{"num_hidden_layers": 15, "hidden_size": 160, "num_attention_heads": 5, "num_key_value_heads": 5, "head_dim": 32, "intermediate_size": 768, "vocab_size": 8192, "hidden_act": "gelu", "norm": "layernorm", "norm_place": "pre", "norm_eps": 1e-06, "positions": "learned", "qk_norm": false, "attn_scale": 0.177, "bias": "none", "tie_word_embeddings": true, "parallel_block": false, "init": "trunc", "init_std_qkv": 0.0586, "init_std_o": 0.0107, "init_std_up": 0.0586, "init_std_down": 0.00488, "optimizer": "muon_variant", "learning_rate": 0.00931, "lr_mult_o": 3.0, "lr_mult_down": 2.0, "beta1": 0.93, "lr_head": 0.00696, "warmup_steps": 200, "schedule": "wsd", "decay_fraction": 0.916, "decay_shape": "exp", "final_lr_fraction": 0.1, "batch_tokens": 65536, "max_seq_len": 1024, "doc_mask": true, "train_tokens": 272900000, "max_steps": 4165, "dataset": "wikipedia_en"}
MLP neurons of a small language model. Each row is named by its layer, matrix (up: input weights) and neuron, and shows model dimensions 16-143. Each number is 500 + 25 x the weight over its row's rms, rounded and kept within 0 to 999. Numbers have three digits each.
A block is one neuron, or neurons of one layer that tend to fire together. Before each block is what it responds to, as a language model described it from the Wikipedia text at the highest values.

Responds to: Definite article "the"
L2.up15:519492513534481481476522481497514520473505523485486498487507472489468520493578526515524516445467505498499502513503510537471491488448526494479499523524480525521519579479495523474458483497517488461487514477516531486496526539503492516455483527479498474503475532482506526525481493516560536512529495513510533445479532528511547489486514500499502472491483481495514474526492458547482490476465
L2.up164:530508494507471482496560488526524489504498503486514508510519455531507505550522477494500481474528471489514463505502488545477502521529552487520504501505488493507530522495493466468473510449526504504495455492528492551460530517471469479501491560507481489501459529499481462481486481509481514481519493482535511510475512478483512509494545502501489542494501499506443504512522497537469528455502
L2.up407:491516486474461508522497474523453477469486554473470486484496517557506479531509472542514479459502492503492480515502516530549505453538531481474451510461521501502509497488527490465473528502488527488508555532480534534478495532495502524495492522519514469571507517493507476513540458568509474492486513525506521515505507514483458463547526487472502476495497539517510500501482507519502499495478
L2.up542:543475537502518498542514529487519470502498502491495498497508508530484491461472511548504494479567474499451543445518475458489472519483492502516493486484459498492495513504453524476509502527514471509481538481515513518496521521525520484463533499455527472505450506504496516503461499497479518513494487479497475461476539501554563502497503496501483564474495549524501503497505485526518503505474

Responds to: Mid-word pieces in foreign names
L5.up15:484509530491515528495476525499476467518469505434491479493502461517488502488471508477503523518475515503443521496460505526485526525495457453517477467497507533510463483523496498471503500547498529491523499532473468521540507490535500454526486525465460531478503548519550533518494481503513519498482527495527452517531476517521478518476531507485501525538540499469516482481451509527457519538502
L5.up244:457493505480494486488484482542535540486473507483467495487547499512502491560482502462534493491475545488488468522503469486506482499471520514526457510498480505479481526545557474507499487478510527486504489545535472520514487488463448500496523496482529499503469477496536494448546532520491518503472525482487505542513501498501502503485457505470507523505473490448473527478525503527472483523486

Responds to: Foreign-script word pieces
L3.up92:483526506497514479473502494474482524510489540525514497492489528502499535507503490525490504533481530500458548502559487492469492503512508467475473500466514532466492474481514488486510501502430435527529509485513469468523490543460494502435540520496488544508512541495557524464509475494490523497493524536492501487486506527492491533462510517511454518526475482482514501547494488471527502512518
L3.up260:494475527487444483511517533541493494456505460503502509481503544545489496462502530503524483533514493466501504460530515534500525505545489461468492515516504516492476471490486519495518501492495494476458470470496519550525489459511509531508487550488457517490530489481549483511503498524505484519481474509501560537482497528557460508510481511473536507503502447464516492483508486498551494545530
L3.up332:500510494482487521488497493475484519539488509540516456513504533540510481471521530487480501523520535462485529521512480499517536502505531485533516490507460533465482485515554534476501522553480508496492517487487511523484513505484471510534484469528489518501476519545494511561516479493483522493482518471517450525478499532504421521514475468512511485477543504520461419560493495509451541516518
L3.up342:475543515491495525536518519510490492491487468496525529546453486507492490443485533457531488480506489540488561460502467499517492498489456475485474494533458490491476534509502506471497519509480508471510447492472482530518548506476531504479531477495468519491449494504517526455480482541480508496521481492500498508499504526501512554519493493498518518520506443494497507480483509457429505524513
L3.up514:489484497516494480478469501469479448498472480515458507463486510509465457456510525504496467496521538501494507500467552504523523517532500459497465526494495578514516505514504506495555462459473492465481495469523544517530514462496519498530518524511469508484516482497563546500525500511538495484469472512471478487523509525498528514464496499486486500519471485515521486465506482521531506544495
L3.up546:433464527526505504495483484478483512472519545496459484505450498510505500516510513482531531465497501518516539476503476531526506472460511493525521491482475538486473503546490486512489505538499548478499483527506484527512490453499534457534490542503469561492504517522558504458494511488527560482532485479517557477498476507486458544481528481521467488497504481507450510464514503513467523538501
L3.up636:509502511543492526476482472493510477531485508519508503489510494455504497501521506502457540496479525539487474519504467486458527498518467510520465485518527506455509534578529503483548490496502551459480508489516513481518499516483488403511500518481490500536519517534543515466528472466501521464478476495503498490497530476516523498459515458486523477509531513501522524499532469487480512490496
L3.up654:516477508530501477488491504508511513521498501526431493480501524510453469500505533497510506458535529438464458494486489543466504519474505470483472496517484495471526517470532462515503538520509481472529494504506485453541487516514510519497493473506509467539486505512493513504488524493506513465483507473490520542465506526493461512484502524535483485428492486502491569514521477547499532511484

Responds to: Row and heading labels
L3.up90:505474447519478511463514494465511523517490516521513505506536452514475536501528516473498516494517486491497460483487496486521453498465552525483517477477499495553501464539528447484561469506523532489474508473499531490467503501512500508523506479487480443534476483513536508479471523548500524444496527494506495521532510484488459547471556455496517484484497489520479525520477504488496513508510
L3.up187:498484487498506521476515476499486474481539440481542495491488512483516447539487499558495519492516485485450488512509499506492495495540504523494505540478531490519472506474489510480523508538515486505490513479475504529491477525428498465508468454476503554472525471469505515480491497501466502514511487514525481551468458487477493533521497482497534466471543482518532473557496500550512501475501
L3.up290:504492546470519513502489538488515477531475478466522471516479509532511497509476502499450503511473525462448480501453483481505541528532491483511482518555518551551506478465499521466486468511510535498439515488495502498479507537495523486474487490557517519515484494515485517456508505531500481484493480511539474507487557496521475535521548432495490474531490507480508504479501498475467520495483
L3.up449:513486496548509525449478489486484534490476498504472502473541528501471478512508529467499501527500476459530469527496542510490452504470513462492500563510519491510469447540477496487503476496515524507496495463471514472498503524503516503518509511552500554498476464534494503517518432541485531503501557558500456530521506494523521503479501508511541476504528473521530530493477509549483512508510
L3.up523:509495492521512528475531497522518470493527464459489448494463540506519458518500528506500522503467534496446492486498477519520495489526523479459524500546508519526482477491497470487514518507463541477499528505467454492513524501483487480531482496516482532461515469503471468537508514558495468467507476533545428523506492513457520518468532486490494487522518496513499505485492492498500509530489
L3.up587:482444487524497503501519508472511539506503503546520514474490503489506489523491503532486506523490477488479453532474502482481486484514482415486559508501467441524504512458473493493545521545513500548465518536496517484502521525506501494508526519559541489516488480457520483515485512528482513479495463489497476483551519523534512481496534454486520515507505488516517498503459528558493512501482
L3.up702:500495478526514535513517539472474533487450491468510491484502483490518470439511487538488483467528484499478507490531487468502490472480498489501480481502539425487504496457569511508499500478493482517521511506556513475537486506527524486507456504446507516487478542508514533530504485530505508509479522510541525486481527514469499461461529527486538493482491516500532489494475509491494514440502
L3.up723:474485476482501547502490498483512476445509465473519486441512506462455492492538539503485486534501540519489504494487503529441507523526461490508541501494493506495476516508465509561505485510488512485481514480530496538480487511518571517538506480519500535522492525502483489493473491508490539491476504498503463476513489545493471501472515504486539489533513511505494493491447531541520537502509

Responds to: Inside multiword proper names
L3.up204:462513524500488515488478516498487467525500492519505537456489502516481478535479528523542478451541511499497483553476526515483505504515501504509516460529498548491500537470503501458474492520500530512473498489487499547471522511492516477498541513458453522504468514499484520519526515525505467546478495578520504502488491554504484478494498500542497512447447492508492480446460550493471471508517
L3.up285:484525539509505508508543492491526485476511508501531493488517461525461497530506459487480464506511518513506461487493531490479502517483481505464474456515483514447498520493502504500513496533583486518465491485486492518522480506499515527500514501464491513522483508513473481517502522525533494463507530476506471516478490489512492500491516447481462454472417524515541570493524463491491504509467
L3.up589:471527530542467552466497487497485504535510502462490527507502469500520502481506519460501487479483486492462501479499526461470531463468516531480524503512471549472487476532515493510479489498507513504438492493511522521474484469519525497509518505497479518558517489525449500513530515568500502487483484513509494550499486522503501521497486479503479523471454447486513498523554503490504524506496
L3.up627:491498528492506468509468462470505519469497475501464495471482489527459548503503503489522490500538504483483535543529514534460516441533466500545493491454468517462568515530502496483504476473497480514498488503501495558513455543505536483448530534509518527523515494551484521482534492547547522498514495516513484534506482491514536495517501501495474510506505494462508503489488507478486511521526
L3.up648:537503513524516479498448518495499502473463546478468493463490484542463514518550517516535511488474459500514474465463507478466484494487572509487490483492467523505493493536516504565512472523499488453512494509515490558525522488471519527505533524501453541551483499504466500535475490512508502516469472471496492537440485516515557497485478505459497513494452490498499469507530500493537498515524
L3.up685:516539540509457523485498512495508521492470545510509498528497474499473503466501503511505511466479456500543484562480506501478501471446501491465477482506509552475512462522491500504480465486534443495468494526493482487498476498448550540506505565499503472518458533507456466496472521495486517482473445518492496513488520491512490495501529504474496541517458515508508506483516491514506510545504
L3.up744:449495494500541476461491488497506482518481513482505540502495518512448496536513466507497464514508493501486499478499505537469497494482505557505539545481498495507491471560506488528516481483537490523499505508526489513449473528504509542506528527512491524548475477497479501528520465528523477480488514493489506489461479517520502461487461515508480512526459521488495507485501546473525486450506
L3.up766:482486501480516519474509493538513520507512516497506518464532481500511468496504510479507504520490504540528499477494505532469511558460455483451473516513528519512486480481505495493485487519444492487496509514484485554504498477513492537486507538488516536508465496478461466550458478547513531444493485484541501498552435473499498482509487491497489520507493458508551503491483459459518498465510

Responds to: Year final digit
L5.up126:475492548493513488477532451478474480498499515541512487492485512478487496493479474491538476467508504541476512546497557502469448507563509484517506491496471507509503514482506472487540484507505522487503482512531464499504511486505513461494485527464484496478454497567527492491524517497525551508484505511493548494485524488454562483477489490517507468491517513485533515459509473485505511522519
L5.up758:469503528496516517493508469521492487494533506487488527423473515474433500516446489502492481497548494489504484522501493463421495544491489535469500479502469531505484508491512500511503503488483512492436521470518485504452509505505488481542493458507457471503470475536462516513506547509489484529476496491535492470532460516501523461531496487511519543511506522501511532484530500494507487482524

Responds to: Article header and table markup
L2.up162:509493496476486502488474518519487524496490490496467513478527493504468505494518503492493519488519505479493524475559491520477530497485496464500552510467487522502396473507511487522505496498498545486517516506460486463496522496507504536441519494556492535539481472536544500508510456519528475520515521462444472505478494505524454485510512495497506495517493510485515488502471501480537499448470
L2.up473:469507491529489454485458493528470477504493536471504499482523474482478534494510547484526544455488482475486514465535515496460496504483495483485531512458480526502422480510516487512487486490502476499520531476531520503535522486482454495498484499499524510520514483547554510517524481476512504489519513465456509526525517501541510533488497496495532483526492450534500474479503471490501506485518
L2.up617:508478532554514520493511518514462523528489504515483502474510498486486533464491500500490533479460514462457503482557514493499482507481497459508539475505472492501462477492479544488535508548499549476533501516476513444480526511489489521474463490516516503525516466561502474512501471511481475498573488471475524504491470537499484524451497469494516504481445500494479475482467494492518539514526
L2.up718:528498504550523475500512483491492498524507500477488466517483468485454487513519487493473569528510500513474525472466507514497501505503461523474527483547498453496450472481491471545499519500499491536506505529487547506509528492496485524477483496506548490534477449476506500570471506521516485531488518476464514516464476481515546492462563499493517478493479518458531503490476469502541528547504

Responds to: Table row and header labels
L2.up220:489521511493500516476521494512473493519492476488491473461515503491495466488533525533469488514507525508514478469505462491469510489537505503475515533513502529461481461507531542462508497515521511487536525489464540550489539498473495491455540497508499490457494521533553552464523459467496512480498476478492497516534464526501519492492520473479527523500521499521492469468483531491484523498502
L2.up395:513502442515588496509476483496487544471509488478503481514505510508474510490452537540512479540537496496492501509499506490518488492518469507484521513451533525553490477482482503483507479473508520488472499532496454493516505529512510506521508551518486494458518473541511522445510469510498495486502529514495484522498465507496546500471541501528513462498505492494459525493502531502517521487512
L2.up532:484464487482508543447537496493497494510504465490565454501515499518489459493464527533456541487478499461495482475485502492525552516541527487428517510546505522559491485481525523468518515512493521524535490488504483504493499535509516505503527505539475461442483473485498512454520480509533515464519499481476481547493495488486514448481534484508511492533481519495504494517455502499482483509515
L2.up683:520490510503546551445546534498521471474492493511466459529484533550461494517497534472514491569450477521475533497467462515490533475491457469486481524558493532497467490462499528494503511511508506500507466480513486511484498530538497495515498498497502487529506456474503495497454500468481512454491473519485468542522488518465484531505512458482553468486490510510484476517493513521464520503463

Responds to: Sentence-initial word after period
L5.up81:478482508502547519498488488501511507472506507499500495492502516487520485505492541522466497544507496491459522462489471471557496475502478469511498526471551506519502478470512508502489526504479523485486513486475493451509469481520531468531554503490536479507508476493481506479524491494461472441519477496460462500463565487544498496491482527488543472556548485495503514476510538533488547548499
L5.up204:458492491539535483506511487485475473534455514489546492520540509511526482537499490501476500457518521510472487520490483484524505496499494509476503538531508505500484498447445515497492496473528533486518523441538480542519489536492541520505503465487576477471527486489533473471461512503470494515517494526493513534470477489506500491476521501515484442501480514508489506485486437528486523486490